MLP neurons of a small language model. Each row is named by its layer, matrix (gate and up: input weights; down: output weights) and neuron, and shows model dimensions 16-143. Each number is 200 + 20 x the weight over its row's rms, rounded and kept within 0 to 999. A neuron's up and down rows have the sign that makes its largest values positive.
Before each neuron's rows, "fires on" lists the tokens most often at its 100 highest values on Wikipedia text that the model never trained on; "fires after" lists the tokens most often just before its 100 highest values on Wikipedia text that the model never trained on.

fires on: "==S", "==D", "==C", " (d", " inc", " | D"
fires after: "\n\n", "\n"
L8.gate321,232,196,180,244,264,173,192,160,192,210,223,220,179,177,184,198,197,215,187,195,237,162,186,197,206,198,195,190,181,198,187,261,181,168,170,202,252,207,233,222,193,164,203,177,207,198,186,195,192,177,188,176,147,203,242,192,213,199,201,191,217,208,213,199,222,190,219,211,144,160,195,232,196,158,187,206,199,199,224,192,193,204,194,191,172,207,230,208,202,187,202,213,196,238,190,181,193,188,219,208,191,224,209,211,190,179,200,210,224,228,188,200,202,170,203,215,218,215,193,229,211,180,229,186,232,206,185,201
L8.up321,201,223,185,199,211,198,228,181,187,161,190,178,185,189,147,217,213,215,207,220,201,215,182,186,218,245,228,207,187,174,163,231,193,181,198,179,200,194,237,209,202,224,172,226,203,205,202,240,216,201,166,190,232,188,221,193,187,188,188,232,206,192,174,183,169,201,193,189,179,202,205,215,215,165,179,212,157,201,200,191,217,157,185,199,217,184,220,195,184,193,199,209,220,192,214,209,210,200,174,224,203,190,172,208,211,187,175,167,196,185,209,138,178,204,198,181,221,210,210,213,226,224,231,209,187,227,208,212
L8.down321,157,205,205,186,142,233,194,183,153,192,225,204,192,158,171,186,221,230,200,179,221,225,235,210,251,215,215,200,235,184,181,164,196,224,229,211,207,156,225,212,215,208,205,220,197,211,166,194,235,218,201,200,206,191,203,220,214,219,196,216,236,198,202,190,181,211,211,177,170,209,233,226,211,175,159,217,218,202,225,172,209,193,197,231,205,233,226,198,189,183,164,194,213,203,209,207,196,200,191,204,144,187,194,187,168,198,189,203,220,200,175,205,189,198,210,174,192,209,185,237,191,208,214,181,187,191,229,198

fires on: "1"
fires after: " in ", " ", " in the ", " the "
L10.gate756,183,188,216,225,216,156,173,223,199,210,189,199,195,239,209,185,182,187,200,206,213,145,196,198,230,222,180,193,197,195,204,227,178,187,177,202,217,201,192,199,186,169,224,150,217,201,186,173,181,185,176,185,164,212,199,262,195,191,193,178,215,200,187,203,205,164,218,197,205,179,217,262,211,202,225,206,229,204,227,191,201,188,171,206,192,216,212,184,214,227,179,226,206,208,190,193,180,177,200,199,193,209,237,215,224,227,175,192,198,209,186,222,204,215,214,186,196,201,179,220,217,224,189,230,204,202,197,211
L10.up756,176,162,190,137,233,184,176,210,197,201,210,214,223,229,214,234,190,204,167,172,163,220,216,200,176,175,203,215,178,206,220,194,198,209,149,185,181,188,211,203,224,217,211,211,190,194,193,191,222,207,183,195,190,227,180,226,185,215,218,177,205,198,185,193,217,232,202,197,221,179,221,178,245,215,205,218,226,221,176,174,218,160,218,204,199,167,190,154,194,160,169,221,193,215,225,203,183,210,220,204,186,206,227,179,215,201,216,192,186,172,169,194,213,206,171,178,190,220,195,214,234,179,183,209,188,216,191,203
L10.down756,218,188,217,209,186,216,198,194,191,210,219,193,206,213,176,190,203,209,210,218,187,225,217,194,204,202,230,188,228,191,191,178,215,176,213,224,209,229,180,193,232,198,203,202,236,208,215,199,182,218,187,207,159,228,226,202,188,217,183,205,224,219,205,200,189,172,220,198,223,181,201,164,181,183,200,196,233,212,199,174,209,175,172,193,179,205,233,208,190,227,188,212,197,178,199,201,197,184,206,196,218,206,270,201,206,189,187,180,223,192,180,182,215,177,230,140,223,192,192,205,197,221,200,202,216,174,190,222

fires on: "P", "==D", "G", "E", "O", "==P"
fires after: "\n\n", "\n", " / ("
L11.gate69,178,214,167,198,202,175,182,156,200,164,215,221,175,223,213,182,195,199,232,193,213,192,214,232,193,181,163,151,204,189,195,198,210,200,201,213,224,210,185,228,196,220,182,210,217,188,201,208,195,192,195,247,208,166,164,193,183,191,211,233,242,181,203,256,199,204,221,213,172,160,221,199,236,176,193,184,193,209,217,186,156,179,206,218,207,183,201,196,182,219,186,212,199,219,216,191,213,191,199,193,184,205,198,183,184,224,216,171,243,174,170,196,139,205,207,183,192,205,221,210,248,203,230,196,223,172,204,191
L11.up69,208,198,182,203,217,199,190,196,172,207,224,151,197,213,171,215,200,224,217,190,191,202,191,219,236,234,246,191,224,241,214,197,205,208,189,198,170,199,195,204,172,195,209,190,186,175,208,195,229,166,176,164,157,215,204,212,203,187,167,166,198,210,193,200,193,197,196,187,181,173,193,203,203,214,192,211,185,215,199,146,201,220,190,217,179,213,195,172,194,190,245,195,223,208,190,159,224,204,186,226,193,195,213,227,205,193,152,230,191,192,220,209,205,210,169,207,205,181,176,219,192,188,213,156,217,214,203,237
L11.down69,182,201,202,195,189,203,178,179,177,198,187,221,200,217,204,170,194,192,221,197,199,206,194,190,181,211,189,203,184,197,195,161,182,209,188,221,217,195,169,209,180,203,170,209,206,195,199,202,184,226,222,237,224,186,192,208,171,183,257,229,230,210,163,212,187,206,210,209,190,193,191,214,227,213,211,223,199,221,208,183,153,171,200,215,222,206,215,217,205,222,190,231,163,216,230,190,220,177,197,214,214,217,239,183,199,198,202,229,206,187,174,182,157,178,203,192,168,189,191,215,213,242,217,222,207,181,216,154

fires on: "\n\n", "'"
fires after: " =", ") =", " I"
L10.gate88,197,206,209,170,220,175,197,195,208,193,193,218,207,227,239,198,214,238,220,193,195,185,155,184,231,179,198,210,183,209,214,236,189,185,210,202,192,202,200,205,203,166,200,218,176,177,208,196,185,207,179,221,186,202,232,210,225,191,182,187,206,184,185,209,218,215,230,217,217,203,204,244,211,170,187,176,245,183,217,178,175,216,214,199,199,230,228,218,178,193,184,200,179,210,165,180,173,229,197,214,184,197,192,174,227,192,180,198,228,212,198,234,194,231,199,197,200,161,196,196,199,206,204,179,214,201,189,183
L10.up88,183,199,225,185,212,260,209,187,160,176,211,231,156,194,210,225,210,206,216,213,175,217,166,222,195,171,210,215,225,197,217,189,194,205,196,180,217,180,187,211,189,197,257,195,180,191,229,205,201,175,216,182,208,232,178,187,166,207,200,215,230,212,217,162,237,158,197,197,215,223,167,194,203,187,207,191,220,212,198,209,215,221,218,221,204,147,188,194,182,205,230,199,204,167,208,192,206,205,182,222,200,210,213,215,232,192,229,233,189,165,209,180,205,163,207,181,181,210,191,184,228,196,145,223,220,163,202,196
L10.down88,207,172,194,221,222,211,184,195,193,229,211,193,199,202,154,234,174,209,207,182,187,221,218,193,217,209,230,219,198,219,202,227,198,200,225,159,226,216,247,171,211,188,201,223,165,208,217,198,210,187,222,177,195,191,190,162,177,188,201,202,204,235,169,182,225,192,172,180,182,259,205,209,205,217,213,176,184,173,208,235,189,204,203,227,211,171,204,198,182,251,217,184,199,237,170,187,199,184,193,231,212,196,159,204,215,178,207,204,194,208,202,205,202,202,168,202,226,221,201,161,208,176,216,202,178,191,192,240

fires on: "1", "2", "8", "0"
fires after: ".", "\n", " ", "\n\n", "P"
L10.gate636,216,197,176,167,226,174,167,219,180,193,193,201,197,213,213,204,186,208,233,185,194,195,175,171,222,203,194,209,153,191,222,232,200,239,221,201,184,187,228,198,221,199,210,158,227,207,205,173,172,191,210,178,178,203,214,192,177,205,188,212,217,218,191,192,218,210,175,189,228,205,182,182,200,160,213,198,221,221,192,193,176,218,183,202,186,191,211,207,212,180,169,202,192,214,193,200,190,161,197,246,212,223,208,222,217,175,201,204,210,183,182,188,212,195,233,187,219,173,196,205,192,212,226,197,185,222,196,205
L10.up636,200,187,185,184,198,184,175,208,235,205,170,212,205,232,170,201,173,219,197,181,219,228,187,141,205,175,212,183,201,217,209,223,208,233,189,195,250,155,204,225,194,219,171,215,190,171,220,178,187,173,232,201,205,208,172,181,176,181,204,199,187,229,219,236,209,196,210,225,217,189,182,159,189,191,202,204,225,207,206,179,202,178,144,219,174,157,178,220,211,181,192,183,205,210,227,188,182,208,239,177,223,187,192,211,212,183,222,199,195,212,161,194,194,192,177,184,215,214,225,246,208,195,229,196,201,211,199,196
L10.down636,195,178,172,212,186,213,182,165,226,202,193,211,201,190,227,196,186,201,219,201,188,225,203,188,174,222,204,186,175,200,225,194,200,230,211,195,189,178,216,171,178,193,216,192,208,242,235,211,203,152,177,194,171,194,211,198,201,201,183,207,170,167,207,198,194,193,172,214,181,176,218,193,237,229,172,195,207,184,183,185,181,160,221,185,207,216,196,244,211,226,187,182,232,213,214,208,181,200,203,187,235,216,225,181,199,199,193,182,163,204,186,221,227,217,194,189,206,182,213,190,181,184,217,238,201,230,237,179

fires on: "el", "y", "ak", "of", "ass", "aker"
fires after: "b", "B", " B", "ab", " b", "g"
L3.gate190,178,168,161,232,240,219,176,198,192,186,203,202,185,153,189,185,164,233,217,165,195,191,220,187,195,207,182,200,196,190,221,212,191,203,217,182,207,211,226,176,180,175,225,211,178,204,208,200,192,209,207,177,209,201,150,199,156,216,178,179,201,211,173,187,159,172,176,213,167,202,193,209,224,232,223,182,219,207,226,249,186,174,179,195,191,232,230,234,204,210,197,191,168,207,215,179,191,205,237,227,201,227,201,207,193,219,185,194,196,150,190,207,196,205,201,199,216,227,209,213,213,197,185,204,221,207,190,203
L3.up190,204,183,199,194,220,201,181,214,221,177,205,194,206,228,201,218,221,209,176,199,197,183,210,190,154,186,200,150,220,195,159,213,164,218,222,210,203,199,189,172,247,156,170,206,209,194,183,198,214,197,232,218,164,185,210,210,191,200,171,185,190,207,225,165,219,204,183,210,198,211,193,203,190,236,225,203,205,199,199,209,229,179,184,193,204,193,215,187,203,236,203,197,197,195,226,161,224,214,205,202,200,214,199,195,195,189,178,220,205,178,185,159,197,177,201,195,202,234,214,198,181,174,226,178,189,227,210,186
L3.down190,178,197,187,221,190,191,198,225,232,180,209,222,197,183,207,210,249,171,205,211,176,184,203,214,222,178,223,225,224,193,191,198,184,200,180,253,194,169,171,172,236,206,188,191,215,186,184,181,184,232,234,190,193,219,222,215,206,237,207,209,195,217,206,202,195,201,181,227,222,211,183,215,188,199,169,198,198,178,175,204,218,199,185,186,190,208,222,206,173,194,194,188,195,247,182,181,229,223,197,200,166,214,167,198,226,214,188,201,178,195,207,212,166,215,181,169,193,202,233,202,175,227,195,165,224,208,184,211

fires on: "==="
fires after: "\n\n", "\n"
L6.gate202,157,197,173,216,198,196,194,195,208,193,207,172,252,209,176,237,195,216,201,198,225,177,181,207,190,227,161,210,201,171,195,198,177,205,201,213,193,219,218,205,209,221,241,181,218,202,206,197,183,234,227,165,180,206,200,192,174,196,226,184,204,228,197,187,229,200,253,181,162,211,230,184,217,220,194,200,183,215,231,238,183,201,177,206,207,197,208,191,192,191,202,165,192,194,227,196,168,181,207,183,167,209,194,199,235,221,234,190,222,180,207,201,201,210,217,196,216,213,178,236,214,199,166,188,175,215,176,158
L6.up202,198,221,180,200,189,213,187,208,178,185,190,160,194,190,185,166,224,199,208,191,186,183,203,189,207,187,236,192,226,230,199,220,196,215,190,169,208,222,227,193,225,161,203,186,197,194,241,220,209,197,185,196,183,211,207,185,193,178,274,197,181,196,189,190,208,192,204,238,181,220,231,197,220,257,190,216,237,215,228,193,193,193,186,172,196,196,211,196,201,188,191,166,223,206,216,168,168,213,217,171,199,213,168,203,184,242,221,164,234,182,208,198,231,205,207,189,202,183,190,248,209,214,168,195,189,167,207,165
L6.down202,199,193,215,180,202,208,206,228,188,173,176,210,168,197,165,167,200,197,227,215,190,200,165,198,224,217,211,192,195,214,182,219,194,207,205,223,207,189,192,199,189,185,206,170,173,160,217,184,213,210,158,183,160,167,202,195,226,199,217,206,207,208,179,211,167,175,196,205,247,212,199,163,215,251,194,214,231,242,214,199,216,191,202,225,212,225,198,205,176,214,162,163,189,213,187,201,208,232,186,199,198,216,241,189,212,192,200,182,213,195,261,179,201,212,225,177,145,209,239,193,180,203,201,219,205,208,209,214

fires on: "1", "J", " (J"
fires after: ", ", " (", " in ", "\n\n", " Mc"
L11.gate663,188,173,188,225,225,153,179,213,201,207,201,186,190,191,202,167,188,249,185,207,201,217,212,181,217,237,177,248,184,183,231,227,169,205,190,207,200,190,220,175,198,212,220,203,205,201,164,193,156,203,175,164,200,211,227,207,175,177,203,207,167,195,219,188,224,183,216,201,192,178,225,194,237,199,197,180,215,205,225,175,214,179,156,210,207,185,219,175,215,228,220,212,202,199,209,180,205,190,223,196,214,207,190,171,212,217,193,184,218,210,190,170,202,159,195,193,203,169,198,216,230,187,215,191,224,196,171,186
L11.up663,160,160,190,197,190,194,245,186,198,189,184,200,221,239,202,221,187,243,204,208,203,213,207,190,200,214,201,193,160,206,196,245,171,234,189,237,214,194,216,211,179,169,207,206,168,165,174,217,198,178,199,185,206,198,200,214,194,191,221,201,180,175,214,186,213,205,187,214,195,181,177,236,231,228,195,222,211,225,172,162,193,209,211,210,235,202,208,178,221,184,175,181,194,208,226,190,171,205,209,202,210,194,176,187,156,191,234,205,202,175,212,170,215,188,170,184,181,194,197,219,233,199,192,176,197,237,179,212
L11.down663,214,196,204,182,193,212,206,188,194,184,176,196,223,227,170,210,221,213,193,241,233,228,225,206,194,182,186,205,225,175,211,196,226,169,170,233,201,219,172,177,194,202,203,227,224,198,179,184,182,193,216,187,198,192,186,183,199,203,210,179,230,203,155,206,226,198,207,184,195,220,215,198,229,227,211,196,232,172,190,198,207,175,196,211,223,158,206,193,208,193,200,179,230,158,204,221,163,165,224,193,191,176,211,178,204,183,191,223,161,206,191,233,197,193,213,170,224,201,198,219,147,206,209,225,195,206,186,212

fires on: "\n", ":", "ber"
fires after: "==", "===", " ===", " ==", "==History=="
L8.gate628,236,233,217,240,194,191,182,205,221,223,213,193,187,184,172,199,210,214,197,189,189,197,239,191,190,196,211,225,198,223,241,228,194,185,189,183,220,236,216,237,180,187,219,200,189,198,231,219,184,207,183,198,184,206,199,191,203,217,182,210,188,218,186,204,208,189,212,192,189,183,169,201,201,201,151,190,232,184,223,172,166,222,200,164,192,192,224,186,212,176,183,209,194,213,205,180,183,173,208,205,190,221,202,217,201,201,205,200,227,143,200,203,188,190,204,205,212,195,186,217,133,175,156,156,156,205,185,208
L8.up628,193,189,187,211,213,222,223,219,180,211,207,167,199,172,179,174,195,188,203,167,184,177,188,193,217,247,252,163,208,188,211,269,172,231,230,195,231,209,198,194,186,188,191,201,191,168,194,186,184,199,204,183,186,172,184,205,205,214,198,180,204,192,193,248,186,192,174,207,222,230,210,200,169,173,203,219,197,229,202,200,222,184,210,184,192,198,192,223,212,190,213,168,192,173,204,208,226,211,207,200,213,227,194,189,187,207,230,208,214,177,193,229,209,205,205,225,204,200,192,190,244,158,235,200,178,182,184,235
L8.down628,204,231,183,201,218,171,216,196,194,206,196,205,214,208,191,208,193,175,192,140,194,195,231,233,230,184,174,159,183,180,210,193,161,219,227,178,187,179,236,182,186,159,221,187,237,220,210,187,206,184,223,208,180,215,210,188,180,210,171,164,215,234,193,221,208,158,169,201,217,205,199,203,209,196,218,189,206,228,203,193,213,195,180,205,204,210,200,228,169,218,206,182,211,195,198,191,233,198,208,199,171,202,170,189,170,179,169,230,209,214,243,208,225,171,176,208,227,194,177,182,208,194,223,208,195,219,188,174

fires on: "\n\n", " March ", " August ", " June ", " January "
fires after: " =", ") =", "1", "13"
L8.gate413,206,193,210,210,210,186,188,223,198,183,180,206,193,168,211,229,228,236,224,197,207,145,175,218,226,200,170,192,184,210,213,240,196,210,185,173,194,223,226,199,199,208,206,197,199,187,202,210,202,219,174,196,190,213,200,238,194,180,191,207,206,189,188,165,197,193,232,204,188,165,196,190,236,203,195,203,213,204,206,167,139,210,199,228,212,194,194,173,216,221,178,187,172,209,194,232,207,223,226,165,194,204,187,221,217,186,147,164,211,195,175,220,175,215,204,176,175,195,195,202,198,214,192,179,198,201,212,189
L8.up413,188,115,204,211,230,196,204,175,204,218,169,196,217,209,202,155,170,189,232,190,185,203,197,202,198,202,170,216,198,237,211,190,213,183,218,202,183,222,185,229,179,203,196,219,209,189,185,242,169,190,217,181,232,219,216,191,215,211,216,176,209,193,204,191,205,202,197,207,201,186,193,192,194,182,197,212,219,225,193,209,187,185,226,201,194,195,218,181,194,224,200,174,170,189,181,173,182,229,191,239,181,218,175,217,208,187,224,202,193,190,149,204,227,222,176,244,171,172,222,204,203,166,189,194,209,221,187,212
L8.down413,197,213,196,202,201,177,206,216,224,210,163,196,160,192,240,199,185,212,194,173,212,187,191,228,178,173,185,258,199,199,210,182,192,184,180,193,211,189,200,192,200,159,197,204,169,188,209,237,180,225,181,198,214,195,198,213,227,211,220,181,213,212,190,173,206,208,203,179,232,215,153,235,208,210,207,194,237,192,174,228,181,209,218,166,245,163,232,177,209,189,198,184,232,207,183,180,176,190,196,214,198,184,191,186,215,226,216,188,198,198,212,226,204,173,204,207,188,207,190,223,195,192,163,177,186,206,235,253

fires on: "et", "al", "od", "u", "ay", "on"
fires after: " D", "D", ": R", " R", " g", " (d"
L5.gate145,204,219,202,223,209,211,217,211,215,183,191,193,244,190,197,186,213,212,189,237,178,201,186,185,217,215,205,181,193,207,210,222,194,186,201,205,189,196,210,198,214,203,190,159,205,212,228,196,205,170,196,192,174,210,189,193,228,171,183,171,173,195,192,196,208,216,217,200,232,176,182,171,153,191,198,171,214,187,203,220,186,235,173,182,178,203,191,170,160,186,223,199,223,223,193,179,188,184,179,223,205,245,177,215,225,167,222,154,200,216,212,226,195,187,187,204,202,201,192,249,181,206,176,186,262,231,236,196
L5.up145,201,203,224,225,213,200,201,221,186,222,209,204,196,194,233,199,213,204,208,258,198,195,196,197,181,234,233,249,211,240,227,206,224,202,186,157,183,206,208,184,222,183,232,181,195,172,200,221,213,210,215,187,203,221,171,193,184,210,203,225,198,197,193,220,190,149,176,177,213,200,196,196,211,250,196,201,207,179,175,205,222,232,185,223,184,203,166,192,196,199,211,229,218,215,162,194,192,205,200,196,190,220,180,177,214,175,201,202,182,193,167,191,220,204,190,176,215,194,209,216,201,208,208,222,194,206,200,194
L5.down145,176,200,225,197,225,228,180,192,202,230,212,194,180,226,223,144,201,189,188,241,196,233,234,197,206,186,210,267,189,174,230,236,207,200,181,205,154,208,238,199,222,187,217,172,202,200,212,193,183,213,192,194,223,209,192,172,208,196,234,188,212,199,213,208,184,228,206,160,193,252,210,197,209,196,223,209,191,199,200,185,200,196,201,188,196,193,171,213,172,182,216,214,187,190,196,233,190,237,215,204,197,219,175,197,214,178,206,171,196,213,181,203,168,197,188,231,210,192,197,190,199,225,193,175,175,179,182,196

fires on: "===", "for", "it", "ivers"
fires after: "\n\n", "\n", " un"
L8.gate613,178,177,176,231,206,167,229,204,175,176,208,181,239,215,170,218,185,192,196,196,181,197,176,242,225,197,203,204,202,190,202,207,204,234,188,189,203,174,211,196,225,219,181,187,188,185,182,160,178,221,204,198,189,230,200,233,181,193,218,178,204,196,165,161,202,174,193,176,170,201,194,157,224,217,199,202,186,225,223,181,215,203,179,221,205,154,184,194,201,208,185,181,191,203,194,192,199,209,212,176,182,146,193,233,208,212,214,164,175,214,192,210,218,197,181,172,183,168,199,216,198,205,189,177,218,215,187,195
L8.up613,199,189,195,203,211,201,202,192,191,216,219,185,234,212,174,227,224,205,172,200,174,192,182,229,243,235,207,210,196,202,192,217,222,187,194,202,182,207,220,213,224,181,204,182,184,157,241,230,173,186,197,225,214,213,233,208,206,225,185,225,201,200,189,224,170,228,185,201,179,188,190,205,218,216,187,181,189,257,247,200,197,195,210,175,200,194,184,205,226,174,191,201,173,209,170,203,234,167,197,196,198,209,204,203,187,194,196,185,214,207,194,191,203,239,224,187,211,218,179,215,181,178,187,195,186,200,204,217
L8.down613,203,218,173,189,199,200,193,183,193,202,172,191,220,194,217,176,237,231,217,213,168,227,178,213,235,209,203,169,191,180,176,193,176,198,196,208,177,154,229,167,214,146,188,151,181,142,234,212,184,185,183,217,186,200,207,170,197,173,213,199,260,188,180,184,223,193,206,208,245,223,220,200,210,206,198,236,207,220,191,210,206,184,221,197,195,209,215,165,209,173,193,208,206,181,183,222,212,195,216,183,186,182,195,214,204,217,219,178,199,212,228,203,206,224,211,175,189,214,200,201,196,195,187,168,211,155,235,220

fires on: " | W ", "==History==", "ib", "|---|---|---|---|", "ic", "\n\n"
fires after: "\n", "\n\n", " N", "+", " ="
L6.gate441,193,208,195,221,182,219,193,212,196,227,181,201,163,193,182,236,201,234,207,221,171,162,228,182,193,212,212,194,225,186,218,238,209,212,177,194,173,171,221,197,207,197,217,196,211,189,236,224,185,220,193,187,200,215,194,223,222,177,216,194,185,211,190,180,217,214,212,153,196,186,190,182,198,217,207,188,205,181,194,198,206,244,199,196,203,208,241,205,162,194,181,171,227,222,191,193,168,200,180,219,178,214,218,162,245,198,224,185,226,217,190,238,229,186,196,193,195,190,187,206,196,199,184,200,211,231,152,203
L6.up441,212,170,160,225,239,179,241,199,190,206,180,207,181,180,238,201,208,199,169,186,212,179,194,187,177,169,216,192,226,186,204,231,206,194,188,199,201,227,259,215,185,193,218,194,188,201,197,213,192,221,215,212,169,194,180,193,257,242,182,184,221,209,237,208,218,232,206,192,195,216,208,221,218,189,201,201,184,190,220,187,207,205,208,182,198,167,231,211,206,213,235,217,190,190,177,152,177,184,198,215,218,219,174,210,167,192,211,196,170,195,188,219,200,185,225,184,197,195,152,190,235,193,203,230,192,167,188,222
L6.down441,197,220,187,231,212,194,203,205,153,183,237,196,215,203,181,173,212,183,208,201,221,172,188,148,155,163,201,249,222,200,180,186,189,210,240,209,221,218,214,211,194,225,201,193,204,188,187,203,231,160,220,204,179,218,164,169,223,217,180,165,231,186,253,192,191,198,200,191,242,216,187,225,193,213,190,184,210,184,203,186,205,213,219,176,202,197,187,170,182,208,211,192,205,207,181,190,247,171,205,207,207,211,223,197,196,202,171,161,195,212,218,213,214,199,156,159,188,169,199,198,199,189,206,170,184,212,184,213

fires on: "\n"
fires after: "==", " ==", "==History==", " career==", "==="
L7.gate661,210,207,174,229,181,203,190,210,181,180,213,209,231,188,181,164,182,218,201,186,162,188,206,193,211,228,227,214,212,196,189,214,209,196,191,199,224,214,159,188,189,210,202,206,147,209,223,205,205,196,211,197,227,189,200,203,185,218,202,222,236,242,192,205,192,217,215,236,192,181,196,232,174,181,188,210,233,174,202,213,185,198,187,224,161,192,227,204,221,198,214,218,167,220,191,220,208,204,227,194,195,219,198,182,202,189,175,225,189,179,182,173,199,200,183,212,186,183,225,185,142,177,187,216,159,216,201,165
L7.up661,214,151,222,190,172,197,201,213,200,213,227,180,220,172,208,203,167,174,201,197,194,183,229,191,187,199,209,196,220,186,175,205,188,239,193,218,217,201,214,198,202,198,189,173,212,211,212,202,200,208,183,186,185,190,207,197,207,190,160,204,234,218,175,248,194,224,212,239,225,181,204,206,161,141,159,185,226,193,200,163,177,210,222,194,190,202,222,182,202,204,216,180,193,207,198,209,174,211,218,185,197,246,195,211,204,187,165,201,212,197,209,204,221,200,204,202,216,198,232,212,180,194,220,213,196,218,191,214
L7.down661,220,206,191,170,185,209,205,192,154,220,217,197,207,231,170,226,179,202,215,211,221,163,245,208,190,195,211,157,223,183,207,216,194,249,204,194,177,183,212,196,225,220,217,192,226,191,212,191,185,196,179,260,206,213,194,164,211,181,203,209,183,182,201,187,197,160,210,193,216,254,200,214,205,218,187,225,240,160,221,190,213,197,219,177,223,206,195,192,192,199,206,209,183,162,175,210,205,212,184,222,190,166,191,203,173,217,199,186,183,212,191,226,231,158,219,180,209,229,204,166,187,214,189,195,153,180,166,175

fires on: "===", " \""
fires after: "\n\n", "\n"
L8.gate62,154,217,202,200,238,205,205,187,201,183,248,209,224,225,176,231,194,229,205,234,206,174,178,222,199,211,201,182,203,220,198,257,226,211,203,198,202,213,223,153,239,214,224,171,218,180,226,202,190,212,189,180,195,226,193,218,169,194,186,173,213,227,187,210,190,212,201,197,188,204,222,172,216,238,177,195,204,230,222,239,202,206,192,177,183,202,192,200,236,165,184,178,202,223,198,211,191,186,226,206,183,195,191,196,206,218,202,196,220,159,200,211,202,176,188,218,194,205,183,199,191,206,205,198,257,237,199,183
L8.up62,207,217,195,205,212,208,215,229,200,186,197,182,230,244,176,218,213,224,211,201,205,178,208,189,232,212,179,208,186,189,178,223,234,218,212,219,186,207,202,179,190,205,225,167,247,187,184,171,192,242,205,209,164,192,191,210,206,208,160,197,168,216,184,186,222,218,172,165,188,198,193,179,204,215,199,200,189,209,190,237,231,158,216,200,208,210,194,242,212,177,193,181,226,200,203,204,227,218,209,195,188,203,227,231,186,229,228,148,221,168,227,227,203,217,198,192,209,171,179,217,200,212,199,196,232,244,202,208
L8.down62,199,208,217,155,199,184,183,187,194,205,202,218,206,205,201,168,231,225,177,208,169,225,195,224,253,209,197,201,197,227,220,183,207,190,210,200,213,202,194,184,196,189,206,181,208,199,203,181,197,210,191,182,182,160,206,161,238,207,208,196,240,205,210,194,172,213,178,217,228,199,204,191,188,176,171,229,179,223,195,201,229,193,184,201,229,214,201,212,194,201,205,156,186,156,198,219,235,198,198,178,199,200,217,201,209,212,199,160,196,208,240,140,216,202,148,152,181,176,206,207,191,213,205,176,208,186,216,218

fires on: "\n\n", "id", "ul", "il", "o"
fires after: " =", " w", ") =", " v", " tra"
L6.gate688,229,199,215,164,213,167,211,183,228,172,202,239,182,188,210,206,188,207,170,194,202,204,201,179,218,166,216,176,177,179,203,233,217,171,219,183,225,229,162,212,178,185,217,193,197,203,193,204,188,157,186,172,182,215,234,198,205,203,201,183,210,213,194,201,227,193,214,216,183,151,194,226,234,205,201,184,225,174,201,208,157,198,208,195,207,218,205,245,175,206,162,200,161,192,194,206,217,221,193,177,189,196,162,220,213,165,177,185,198,223,183,184,223,191,213,186,205,186,191,199,197,169,205,198,231,210,194,159
L6.up688,231,199,200,217,167,180,217,186,207,205,188,177,207,190,212,199,202,202,190,168,242,193,192,202,204,203,221,205,178,213,201,192,208,172,231,208,224,241,172,222,206,228,189,201,196,206,213,204,205,164,165,190,235,208,211,208,207,176,238,166,210,182,181,184,222,239,153,204,221,198,177,232,211,208,160,218,230,213,178,175,207,220,214,211,240,215,203,217,190,189,208,217,196,167,154,173,186,225,205,188,206,163,182,219,207,216,181,182,217,222,181,214,218,209,218,201,202,185,195,190,205,212,189,201,213,167,199,181
L6.down688,215,221,223,188,227,194,200,178,199,222,224,195,190,241,194,207,239,218,198,212,198,243,216,190,187,202,211,233,199,186,202,227,209,204,224,213,167,219,190,205,235,197,191,230,191,228,183,193,246,221,222,207,237,209,201,181,201,215,195,191,178,165,195,209,181,210,168,159,217,219,185,211,193,177,159,216,186,180,194,208,200,205,218,215,195,167,204,166,191,212,219,171,208,197,211,230,165,193,200,219,187,201,202,180,193,216,218,221,196,184,234,204,175,191,188,182,233,170,214,185,195,222,176,177,209,178,203,222